Weights of a small GPT-style language model, trained from scratch on English Wikipedia.
Size: width 192, vocabulary 8192, 9.92M parameters.
Architecture: LayerNorm before each block, learned positions, biases, tied embeddings, capped logits.
Training: a variant of Muon for these matrices, 765M tokens, 5835 steps.
MLP neurons of a small language model. Each row is named by its layer, matrix (down: output weights) and neuron, and shows model dimensions 16-143. Each number is 128 + 32 x the weight over its row's rms, rounded and kept within 0 to 255. Numbers have three digits each.
Before each neuron's rows, "fires before" lists the tokens most often just after its 100 highest values on Wikipedia text that the model never trained on.

fires before: " ", "2", " May", "3", "4", "1"
L11.down656:101152109108101133165191154168148091151146111125102125153077113120130178155138201134100108142123068090102127122165124168094111093125153146143128157145168136093108086112106138074131126150131115135136159143176073147125125166088069177065129184193158183078153088097150139118084061108135150112109058157140106145070115099148147106099147104075146087095144129119149136081135064136183094146132

fires before: " |", ".", ")", " km", "/"
L11.down190:082099091188138141078134170170118104127110097155173130088135173131126092123096097141129126084122135149091118158096157178121086165122090113088127145113133103144091197105158144133117134131111067114160165052135119092091117114137164108150118159169063113154126070106115142143174166175209122115176070150102090162131098060204119089181116088110179086177087134110122106218164089092126163186134

fires before: "\n", "|", "-", "In", "\""
L3.down707:083119158099112091087083194102210172133152113165098144129177132133094099144112110115106085039144138129083151087154116153136153109130128133138138102107092167120138097181154121217094095105111067147173134191131056135128174076099105027189148176102095156102072113125155100115197153114105114088102154154097129172163127128177130123144147138153100120132085145067092131114094107126126204152075

fires before: "1", "0", "2", "3", "4", "5"
L9.down111:204127185092142127132161087106136146121097126096177139067126099159115174101156145142137143106124093081165156103066141111077134180155201155128148146113107166036094101128142101143126128113144124168102086158109169101154112104130119080149143155151138111134144129149110156148074156140092089104119098149163139189176095181088097128104167156133158117147140115217175142096174178125146123087117

fires before: "1", "2", "3", "8", "6", "7"
L10.down751:174131132106127103152092084170099132187135083096141154118124094162101098117104178147114161196188145108144173121150108146123159142214137096181114089129120166106162128116151145148119084143165066157093116112120124151166143129122068108144096064146117114046106075078149120072204145147080093141116140116140180146101124153139171177112088160128168158088073171119127159154139109159142111107057

fires before: ")", " |", " m", " (", " jump", "0"
L11.down761:132092149094117099125112147161132203170082138116134104119142197123122153097127130087144148146127146163176161155150120118205160088078114129160137119119125093078105154107163141185098097131075060153158122077094128164130111107210156126129152136119116149154196155152122132090113142174141091082091139148154104167169114092141133100196144129101102108167098135110094073141093126130156116104159

fires before: "9", "8", "0", ".", "1"
L3.down408:168103063087144144044134111202131157112141093106181135179077132138145131187132118125124127151097130091132093128161122148177172161135118108145109160179139129194135154187156064148185104133088119092171181141132124166076119137157130079063157084162086122161095119112111108089122186146111119093127139141143193133075148088168156138111106174123140131096127104105118083129105115134108164114117

fires before: "1", "2", "8", "5"
L9.down150:138171121095134178149061077102139172130066103190132170134172118177120109152123161090112121160128126124148144111133157112122214122092115148227195095115162154190103189157150077183144125190117141121127110094104128154069072138121105096103110114131111091034198123132136106140111100161128148074139136126152189146139181138155152173120114166101118102089144107131128126071152156101086113130135

fires before: "s", "es", "ed", " "
L10.down301:087173061166110192140123193135142133091120113144202151145133095142117135138128158093070128123128149096097129087132120113095164077126100131122157073205105150128136165127093128149089152134144097156082071116174103116123076131143181161133152152105123113107133120162103083121098163173124122062081143157129184152135035156170116145132161110148178074108124188146119113126125121121103147114174

fires before: "9", "0", "6", "1", "3", "7"
L11.down139:120082147094133146154142151133132168135096150209127095150078101169078154155178183161132144081137090104132147152109095121073065152070170114066067132161115115094139167121108068099128123131131137134167130129162173153109159125161123149123094152140090185105174130102093102177107148095094073129177175073124109137131109138104186120165134131176125111104147127115161112100138127101059156141122

fires before: ".", ",", " and", " in"
L11.down443:224119063129053112134197146100119197146148087123116144126131088122114101097061100085113092188136191096154189117115124072098115156163128113097213153130169097071148134145136147183154083159162119126136099128124129127105128161150134137126097093141142112112115069101104066122152115102135154144152159112135147117159154066178074123156078021137090136075125128157176090117108197119132115124133

fires before: ")", "\n", " =", " |", " ", "3"
L9.down366:143068139108111158122139132118123144121147176132089106165063169120166156179092118127138111178062097132142131151146123120142097140110209171199110183129063081088130138145113129116080143157140079117147142157109129131126157155110089083183131115132083166135081142129144115139109178129097123082120137119145125093100128179085154104093093166159159128165167138073167127138120110130124150175162

fires before: " |", ".", "°", "\n"
L9.down729:159115097185165092165127143208080163109126182137078160176107160098126152096134070091090134115141140089091120128113150129162151140103098097111138138095126116114140084091182163150061143146123178128159162203143099126153198139166080108155172117133150117080082132163078120096169103132103131177126099197128125133181159093140124159187197121142102083138096150148112058093127080100175137132090

fires before: "ed", "ation", "s", "ing", " |", " UTC"
L8.down460:162122055166165145119130103149127094151097096155099112158079040131172112141131067129092175125145156133140171151137141129095159187108133151188144106127184155133070096165153096141101173129138123156133157138174165080122083137126107105102158128131131126142113124134118075110116105154193069100081152129092097113134102122130111147136127112113185146197145165124149162112098105126126143093114

fires before: "\n", "."
L11.down385:173124126133079156096056128155120109168109077184163117127170109162122140105100128124085133126114128043110189176131137201143165136146100118180164119103126119121140108091073146140058138157089141127108159133180160167126115162106149110118144128153186160111012157117139144131145137175081078152045124186178116149173203133139112114136147181145153141123118047124116054120082151094163125128110

fires before: "\n", "her"
L7.down285:093112170112107180108132186163110165179143133109130136151125168168125065151086081114156125162107111101136121145130205091077150143121125102087061133136160155102178062160092135151105142124128106138142195117138163131124139081136120130070152167085167091088121177089115126148172161167080098102074111180123129097136153168152084102154138155132140157138094089151205100088111146145173173135137

fires before: "s"
L6.down259:096136154117151125116162172123062111116117139095119063162171141128180132123177176178103123098149135149083134132131107156177152059154086158145165121160063161163122113147103169160101054128075131187087140146112074177157163132154140092106140123160125143134174159127101166088140125161087121131113165136135118108098153134104161088130096097099104145130120134119098118125114020125100113164149

fires before: "5", "4", "9", "3", "7", "2"
L8.down752:149120097166126105153115157150131154121151118087156176058137101115164109136134136089145157157056113079135117148127097085152123123106215135132114171090165159164125090146197138105170158102105138081138082111087217125125122178107150132121161146127129120145148140182143173131127134136095126092080077134127103160132131070137162079123151125037081139159118104103127142139165117151111122150071

fires before: " ", " a", " an", " the", " and"
L10.down210:104147165123096096165112132132132125159100142150155172217154124118139114110108135104126139092140097066126078148141184080132092091120106174111093113154111122164116134111144128123064048163110114124121102180103172136139095136098116121197156085152126083116168161130053162157101178137051190096083130170157150075123153177045112183135161080139118142155140155092092150155122150105163154103132

fires before: ",", ":", "–"
L11.down692:191174122124115107091151138164110143104076146144175195199179091122145064088131124066117130108138157155150164110104105102146136125108124109112131080186107109137156112093140095189165148175124117093161164130124115119078132075114100132122119108109129191143101140163062086139129172140119092084166085131109166101109146182072124139113176143102133151119156135124136134143138152119126119112182

fires before: "1", "2", " ", "9", "4", "3"
L11.down301:128114146173084097135125119064181172067123164114128102136123096150119123118147090116141147129139198141150143141134154149173088149188151166160127146165144081087153174107203184089138190171118079064138128120103072150194129090136082137130155109104058064154153157147145101122086087122115147108101154123070125109101151094121133048138113100108146132109140139177205109134070177146084068138099

fires before: "1", "0", "2", "8", "7"
L9.down716:127142175166141152132054140130080157144143173141070151175119191124115132179112114180154121130097125143177122110096119090141122165117115151178152194142110151141128132140172120091081162138076136124066137129115152151087135196117104139086165140133094182118100095190107121098137124080118133115150146117145151090171163124097137137126134147110108049156163078136108082039138137139074124123099

fires before: " "
L11.down743:104127093136048149148194108131059098139094167176089125134113174135127141109132179124216140143176089093155096101119194127115110135109095136162130122177100100108166102152144163103124093135106161143192097129117150140168117052048148112157184159158124100113134145153103209133054135172131090144120084106115119174110143111119102078112155151189082175129114112157163080125124164101125131148086

fires before: ",", " he", " the"
L10.down154:138129136105145130156109144162216071108140157096176177147090085085118111110103095133087125146098147149096161119141099171150156140142169083160164089142099138164109144137135113102148099139146085108152117092100143139145075113142112150122158093157080170149102132118155095139127171102108073154112145121117135119115135146138140070165124075093149130105175132128121143158179178120190086134100

fires before: "0", "9", "8", "4", "7", "6"
L8.down671:130156103121139095112080116125150137170144152160107066195141078101134130073106096108108177159090168205125092153113102143078145136148176183126108146112142154081131136129150132121134172070119087105147162142138094124126163120092130108157156138072125098147115139110089158146159144134107073122145108089142132167143138189169134158194078155198082144101104203161148095130121167155124077108153

fires before: " to", " in", " with", ".", " by", ","
L11.down699:132157066194119160115111101201079156093136026125173081146126118081140111174108078099127134146101107151122114137119138114157121147096181139110125142102118105153144102077177064126154135114106168087065139162117136164098153136132134120105156114174163093236073108150064163140131144108164170110105091166122130095076162168162160172119145073151143151046134071110160114153130093108165128105174

fires before: "3", "4", "1", "2", "0", "5"
L11.down363:157163145112079165155146133143145146108173189153121096079152118116123143087156111094100133134083170148165104168103050195145064100164098147098122094158147113122110151135161110161155156118123169095107109124126108131137092142149123110094144162111145075069144136157159084140121176072115095129144146081090149145165111174114175114155152129082081140169083158147099132084097164142137170088172

fires before: "1", "2", "7", "3", "8", "4"
L9.down613:108082157133187131114154111081102130092123096100155115145129140125146121122097133050138140085083177118124134098160104151149149136153080057069136138137131175091145107158135115055124105151100091126169152160196124162118120082170107132161152100143131115120130106114121065098148108184120135168105125174199116098099126100153110141135058116153137138153164134115121120185104196137189160136123

fires before: "0", "9", "7", "6", "1"
L8.down358:089104093094131145118131192137127078079166138136152109101083132104131084148168117095155113083115132135180125075092052143154111147124098161141109099128099168129139090104080124139171156122084138171079152096146137141184115103131153141116127163123119071119145110090172043113157204171085138135150138126142191169152114127105071133133143141103133125122136105132193105196087089125110129149097

fires before: ".", "3", "1", "4", "7", "0"
L7.down646:072120117128117147167126100144070131109111177114168137143119117096122158108118136098136108159156121124124186146124121121116110113180141108177098127212184133031085090124086071125178132084138106123094095090168106119149134095143113119141169098129152078111094161116126091118124188136105127105121121103156152145085118131116150146157128117125080164103148167145096117171139044183065128162152

fires before: "ed", "ept", " by", "d", "it", "ing"
L7.down35:120085092167165131118169151183106136147071084181141085171067049098225159176141162188094075053131107150122152150183074148151155125093124118109137170135117162095093129140137139092142112156133185157134142135112131149092098143153100190182123113092139155151113121094125109139129106064141114149114157096176077149105100166114087139153086088147115187174162138094096102163178134112106097123134

fires before: " |", ".", ")", ",", " and"
L10.down8:116127109096084115085175144172135113162136150160134153119109120173178081101134109127182182099125099127149180062077176114079053172182111091099046148146185153101093147161172144111129142113108125175120148112116073109132175115138099100115100081113101171124177117160079105106117098130163105112121128123092091136164124121128072152135151149168128165147131109112062133095143109104087135153107

fires before: " |", ")", ".", ";", "0"
L9.down55:128097170096169137137080187140140112114101170140141113125124160149172132153102086148134151151061181168138169147113119094139131123090179161090113156109080058079139124108122141167069125129126174103187107141095128190127161181136113104135125113127116128065209172125146117160132094126099081126088138144143116160095118138111116134137143086127147052106155172122095167093135127155126157145116

fires before: "9", "2", "8", "1", "0"
L9.down321:108089087126160116132135112123104146126124107075073148158097087159151096123091110128092146155093141181049128121126135122070184151129155152147142138128127122122078081113169205060117187128077083085150165129124092160180132118174112129076119148146150132101112106109078114158144106121139095164142170173158097158161081094132170186118128113112085081123153125113184087107135132115194138077104

fires before: "s"
L9.down559:038130124134077156130130131067197082161115137132128077150159118118080128107070124131069152149169140099145160120118168073133137105054169139118078096154132077177122128104074134164173217177168133123117165166127194151091167124105117123167115085103125133137103086165187141142129169069092138079092122197082142054122129153117126120145147141111092082138119103165159184150110150140150156132121

fires before: "1", "2", "3", "d", " |"
L9.down610:098058102113099172141060111152123108158115117084169124142180145150155122111131084163110113146117126190051148105158099155111190115112121136129121134182113136138101124129103076178085135180168144091143114102128174080102075126130077140155142083102158153108139143126131142091154176145145104100122189144093140090126117140100161102094123088155106146168159120147118123102136123112163166177122

fires before: "0", "7", "5", "8", "4", "6"
L6.down41:079087171145120125110137144149104095078175126120141114135122073146101066164121169172159134122084131148106164142068077159155150120164087069145108132117150161101121141165127154116123155135142133160162111112100099167180104084100100125174180186116112100105138222163110150201100147119118134113164084127148135118140135143103149091086041097108102135121227103099103151147093151162135124111133

fires before: "9", "8", "ed", "1", "ly"
L11.down298:130140174126136181114179133163090110097098119155133144141099117093135145120206199134141150122118160124128164148101146143119181105128115108152090123083135149086106156140148139134149100116111060096094128173162072147122144109122105167129129139097169101071131136081162053098150160151136116157111091185126105155119074091121124137191139078149110127147157144091126165153074169072168167090141

fires before: " "
L11.down483:131183133095119084126185122109137113112081125163139081130154134087157126154107169125158172145077140092114117094097131158161104125191093091114127119147124136151123164168130184150114103154097154071190125177162101143079117122090149203121149155123129073083041076135142202152093107098174097143171159151130107163103161113132137148110124166099144122130134124152145104138068148155179118145087

fires before: ",", "1", "2", "8", "9", "0"
L10.down618:081160147140154159088095115173151098114126138148158104161079124114128169154127190179095139092123157079129166139140126126058146163127146120124141084167123145169127103141099082117105168148139157116105135140119073139210135148073071103034084151133092131088113136103130157134110078057168113116101160122103134140117051141167159164140153101161124116125174160165127149171177198096204088091167

fires before: "3", "2", ":", "dale", "1"
L11.down469:122142085095076158125085115129107183190144161105107123085088118141106153128187117190149116107116159133133109113116091165132108092139153167151177150146091171097152103133119171154150106112150118053143168091135106130152157187110086149074208187118129115120156105128127157132148149166131131090120177149080170089104136167152195147097107146135083123118143112124133202001098126153109140184086

fires before: "1", "2", " ", "0"
L11.down70:116079141160137089130179062128172095161154193125127161087142119119102101107134123094115125166144193137115141126156146050101136096178134098104148086080084127098154096162145148118122137133109105155157129134124037094110171086120103128127135115163147161097125165122061157111078139143093120122138087103139137168158121101104136134107127137089143128140149109174100153092057133190130105087116

fires before: "1", "2", "0", "9"
L8.down94:138140146084163111154110111101121103095112068132112125164141072101177125131171133146062065145123116125171133092103169142071149107180197099144195130128148118172124125135153199099132143155111107073163106107086139157129142143153150119055117142130171180153104092119156096094082073169168125119143161126102131104105119108066182119149077150108166174168213126086183119114118120164149113131089

fires before: "ed", "s", "ly", " to", " the", " in"
L8.down43:122083078092062119166097167160097109109157068096127154104070137137190081152139118150193113101129117140117169112132064087147083176189112170143081133105094132143138156118113125067169089123125176133152169077120149130130146082169131133110137086156125182196120146098077151103125183098137115136133122176153162133106142137060155064145151139145106170160161146153131152174122160082110106109135

fires before: "0", "9"
L7.down694:166101174115107100191084138112194106090136123050117101120099075162099142157119141136120077138118129167094137088141108058188118087103125136125193130128082127195093183121161139104122159149143114131115156181113100169089172143152082133109173136132073077134153113071116102130112137120109168160115116157159111083072093094124095192151136125105132174090152116148114111141129104142117051154116

fires before: "9", "1", "8", "2", "4", "3"
L6.down749:151135144122095180135102159162141058160124107144140128111156182068129145111140094065146095192056056080139125111158135138104192125154143132158148176156064095104124231136185120131115093100123129141154072081090137157125111127151129091171111134070136125168168151131097114144062154171099132142137084156094158111157141120120160136083088143111145135162116110135201160127123084108132124079090

fires before: "\n"
L10.down736:148153142123100113085079134142062155128144101160134127091110095095145109114103089108117107111071143156143160155124091128120135171167135160089087087124140121092137110126125186142018110124157094097144136210145127135109128126148119119172110138190158107124099122083154187115137094117060108069163149139113127096160140132188140104141124210142078143102127119091113148130163081141159158116103

fires before: "\n"
L6.down264:133120115095039161081140151104138178104155121088136130193104155187134079169098156070205146078116147072120214082160121111092194172113143170167171155137092099111114092118144144130069103106066099144161163163128148128108185107177137093100134128133106153144156089099130155171088171080139141131162144145104152101088105155095068161142154106114174120125153110117147125155145158149156130122107

fires before: " |", ";", "-", " —", " ", " of"
L10.down578:193143143104158097138118083151155127089164072119083132113117105105133131163117131098150109103103128141114136069110189162159094147120068101160151120142102123089094101115148114152130171140087103106109172186119140166126105078122097220160114163084159158122168167200144130126094089145142165059157115105111131106097099145138174185059139184137118078112144092176094122119141171155114095123151

fires before: " to", "s", "es", "ing"
L10.down506:067139191120129148104140190114147158140131082083150105172084124112108132118121091190182208149134124098142138093082137091114130079126159128113096172165174135134197137135120131083141140160148167133134131117119085101130131120162140081192079105142040150151142065119117153141136079170171075141138116143145136106096077121138165154137185067104120150136121145091140125062083137148092114093070

fires before: " |", " (", ")"
L10.down620:150057191141141072100160113141090112099163117117131086158064148128132104120111068081073098104089126122094150150102160106111173180092018132156166099106191087062153096145095123127093137124072144131138152116156152136095122132165180137140116121159184104123164144138092124091089145139099106136180111069134095136135129088158172107093154146132171148135128102086137175121098159107162111133149

fires before: "0", "6", "1", "7", "3", "5"
L7.down173:137138108121178118124071155095117163137115131086193141176128206123117108100110205116079142114089113164162077132102191107093108154126114101107193134096214167163148097126137131169091176129165140101064117103087178103081123136089127147161065098144178162134128063157116099133170119118102088174149169159123146101147124125116150129066158163090106101135167142111126149105218146161118116130093

fires before: " ", "\n", " |", " Con"
L8.down141:188123117112152091160111104102114123170175118154124143149097173157110130137109147130159134112085147158137133092178074126146069175120165080158089185167148105082040122136143111137125174180164134141161088160066109120098178125122119056108088121127122131126133183161092130131109119115095138184121090134103133113160109089070150082144124093129171090183159134084103151095143095142147182175138

fires before: "0", "1", "2", "3", "5", "7"
L10.down473:213114147138111077128089077122214130101117090155126123122133170090073160130156115108133134155128118090149163181143125142113116085157101087098134149087151129152137122070114125182109092049118141188062077094084115116101122153118162089121186150127100110132129108102145143065157101148137102092132131119133186197136128089129134085153156115144108134125125147163149110195135117092116062153083

fires before: "\n", " "
L6.down349:192093090111098164125148075149063119114145135124153120122125153138156124141154103062172120102091144173140135150125107162185079176188101136153116132139135175065145131108148128127089063145172149133093119136141122177152186077095136104109092119122170119164107162073141165118175170109121166168117195172094173098105110145147139141141165204105141120112129134128078153116132153056158056100114

fires before: " "
L10.down457:106123118116099153155173093114098088167144113140138126090083100117078120132111174117124043110112111176184101102176083123120082132172180067157140076167152161100152119124133118136065176083129134161095156195098095114085180167101128121096134128145069093128178179168099083134159103151128139191133116139132122100106127139124124113104108213100162175094134133163150136093082101166196142127103

fires before: " |", "1", "3", "2", "4"
L9.down487:175209147160139147148141146161125111123114158132129121110079065053111147097107103115124064168140117096237141119134146050126144091116158184111107148104119130144132144132091116108157156162122109131120080155122146127134137132126151061085118159122126104133125091184128169131089079103115094141141120089129174151116111142132146202180203190105108128153149102158119099136089157124111103133092

fires before: "1", "2", "3", "7"
L10.down636:163167136100089104099185098156097129150098134186138128146112071142162127094105121147102089120139095068124173150156128135081139117139124114134165143205104107136078131134143230110163149115133126144121055153107142136149134127145097133072109141129167175161145126148088154176136077146145111164112140121099135085111106064164147131130115103090147098136115144167169098078098097154107127196076

fires before: " ", "5", "3", "9", "1", "2"
L3.down705:132086178114138121159103106084145135130090112142125089116114130103111111119093163148085068119113143149128101123152175126091084118171177134195108076106052137118139135110134138077096121126109161118163059122197094187129187140116092132101150138127145138126061105105026148178130149129144098136157142121136110101122084132125146123152123231105174108128152196176123130155108120141164117121170

fires before: " ", " |", "4", "3", "2", " was"
L9.down753:179131118123156174136173176128129138148127085165102152139183120167137108072129097140148145124167132095125140059160141147110124119167128161130167096131147059108124082093133176099117189133092164121137151120130109132127112100088070056126127140114088097033132116100113057108154127207108106099160078151081173164161128135097090132138156064150085145100115116148143123091111116110081100165093

fires before: "s", "=="
L11.down685:169089107124140105130165176174143130105082131109139123121104130187126178117167163106104101092111087148168084114140091076200129109092152130129168090144154141158110131105099187153092055091067121155132125150125116167082118146151169047093118126122123153112118168135181102099090109134111076149228162082108164146112065169102118155155095141078143171073101140140120140142119071086118095100178

fires before: " ", "s", "c"
L11.down288:101088148119115184160136050109207119135127114166133167119108136129124133108140099144092158122120117123116143154110105155096143123133197110159136094119160092101160155144092115157152138148113125126155129125156217122112101172151111132196113089080121180116105161087071153178153092148099110084135148140133124155132129183089088148126179144156156153117131134135126063068090161095111175135144

fires before: "-", "\n"
L3.down399:128082139069112136079078157092167153139129099205100185126187119113088152165081092112134098097088127087134160145136114125090110172154117158110130090089121105142100067174162158121134076107145102092155109169163076116078089162145139109173179167178099137121125080081104116115164143139117135130088128128120127147182141125131135122167124182128112088097147163108125104110163129157212199154112

fires before: "s"
L9.down515:082122120126098152052146127069173129127111130111114103090128113096146125146139172165101136137127132148105162147118145133080135092037207102124095121145167135107143136125024173110208120125171155089156127173167078130184117158137192110186120133120122112143107088133067170152104073107150071150144126158090173111084166062142088071193132108126117200105128134145154191142140129117104141133132

fires before: " ", ",", " in"
L7.down84:117088070144120145110190131141164140134176133066174127120075122062180129165147199140166149136126067107101098091167116140159185124133112119088077133115034093113115123144131145178150135115138131136152096077137061088099169134151154167111148126126094103169121138142115146152107166110163212137082126115136131090190100068125101103145102100160109131070112102158159097154158123159155118136122

fires before: "|", "0", "1", "2", " ", "|---|---|---|"
L10.down39:082106125093165093186132095081144153107127097112171142069182129122103148078176153180088047141172115111150136116189104143100105174158093142153069120153097176135089149117115113135141148127090097193120094119034137147105123140124117166158145140122134124116191129064073164122104140175114154106107128059131136083091073174176151151127153171165134176166181121125099096075129114133141136122132

fires before: "ed", "ing", "s", " |"
L11.down59:074105145176131152107152129166095155127127083108064134130142058166119149189130110092124192136104172094071084172152155126175163124096115086109113156179134190158183170127115104077167110142094137115124110130127163128165151096096128064144100163103136098135108170108085129166116104168156052115108098131159133179091178091066095147105147156122126137166142198167102098117122123095095127116153

fires before: " ", " |", " +", "'"
L10.down563:147097136167103114136122124176107183108143139135096181081168121123166104194121119111095137132146118085147124106110134143121113138137110123114160167100163076176120088080127179129086137148143078140113144138138113120122121098155168097116111106164162171167091075167107081104175142217124106140139059128128057090165091113102157080125132120109144128103119178125108090099163134081150152168177

fires before: ",", ".", " in", " and", " "
L10.down512:129138120149055078109103113098046099100110100157188193117155152120163104111134089117150188071094140123128167106087142121120157116108159145092114208141113129190123113121153106130120116146088072141130110137105175142166148119124089096142116148047138134149117147108137084170130168136107191149171092129167141135203140111144076116126139084098053165141079153117130054125123178121131106179200

fires before: "1", "3", "0", "2", "5", "4"
L9.down722:154160079126120079152102097102121077107159145122084064185136075084165096188160118125111118115099084075142162096128134167133104080160072164108168148140136150128105114142136124148144129205093134149144100201187111109088131078102115102091086130145143141094127133118148124124128161127075103154184146118127083192121164112112106023188092081154146164132171152079143109102180134133155129177156

fires before: " |", "1", " "
L3.down732:135096077162125138146083099069109104115156150134111147167100123128097137163056126112063107133074162170131129127165054127105152145178126181153138118128072139132178121135135136143182097065155092124178090088084095182134072128127097133189129106160135099146058144087089174117125089138153131109147123042176112111096093142120144151169081139147109157133162102131184152183123113136104151150178

fires before: " ", " |"
L6.down148:100100143149103068156125160098174113120150156104144081127080192160091094181110161099128127139123147122080126150106097109076150111183114182154149144119125168152137141115151089099114104116130066071130145142129067129094113137157131156072085184174154159159105067169141168130073125155134104173166106099108091087145121046106134120156160165091108103138133132128110064121195103165123089133143

fires before: " |", ";", " "
L3.down338:114132121162183171145107116140149169092137144090110177132121136127129071092090181132132184182146122111135115121120153130110145112213123175105178139151123166128101147127057197142132169134129131154133142116160094144085138096155136137104081072110130164104109099181109155117102130150116131119151099123115122146130112124090100186072055114120122160138138131153109139138125000132080204112117

fires before: "2", "1", "0", "9", "8", "7"
L9.down97:140119141136191130131085134115129123142096094108084135094161187063160087112117144098150115163164119116149122081099105089148182107138101162159112127098116169141107108138137175095149147095097147102105096063111170157107133124190143180077111115226102128173135102154110103112117066076138139162149141110173175124179114124128124041120120119115146094138165158123103127191151118122138139126121

fires before: " ", " the"
L10.down137:114126112090074088110162123163066094113129163125128156151130126117153108092131157151170125092112130088141076123136106156173125150117143141209157104133072114123110191068126105165159177072077103120215114128129089140114176120129104144097153088104102042154118114136143183075091175129135182138169119129171155123126136116118143065076116097131109150140143108134093104117093146126142190150092

fires before: ":", ".", " |"
L11.down680:129117168122138122126138152175120107160086111081111139119131128061102088141095174154129144168094120117136103172162136107109116177134192116117117174215083114075076181067127132152123127129124130122120150129175119138115161087106151094047138142070112189130147158180125177122155137104177097182137126103074167141119140111139191111123102070066083101135115174106097092145114129106185183129061

fires before: "\n", " |", ";", " is", " ="
L9.down133:095109095125128126170141122112119128131072091100120135155148156142155079146115137158158100155107103174135199138192134080083147163158135110177156139138117155179118084079151102136080079139149110162079152117132095135116198158078106113106151161152140135129126106108161096120123143149142144059181138121109088138160164151149088106146123162084140075151164174139136066158104119091145135094137

fires before: "0", "9", "2", "6", "1"
L6.down465:099160180149181067125135153092121151113184162139135188100117137117103096175134136120186145120106142162089148121130123183122107091152140135049149157113145164191110114094123139139151174122135183095174182127144132141125109120096098109105148178084139125135119074139159069089128142163151133108107137132082163115162122098090080186153079140131100139104192127047129084108118133151098122103072

fires before: "0"
L10.down181:132156099130122135158144038132153109139088140118140149152152118162104146138109142154120087105150143124169133072146131129185157094095154118123100154149121131163162158089095067132150125089098147145110131142130184139136122099158055147169130195144109114101134060117207155111129147112134123132117107120116122167178052170085119195181102127172134119152088115100052085114127123112044172172096

fires before: "2", "1", "4", "3", "5", ":"
L11.down404:149133146080106159092094079167104147162082108134121112139122085112105170081158164057097106157108142123138092167141158147153084113141098100128136169161094108145068070108077165105142160079122093150117104140105175133120165104204179091137152145177091096175152078156139129102162111187121180090133152111100142114117090141133142159154142119126126174150156158045145149139111094153135068148039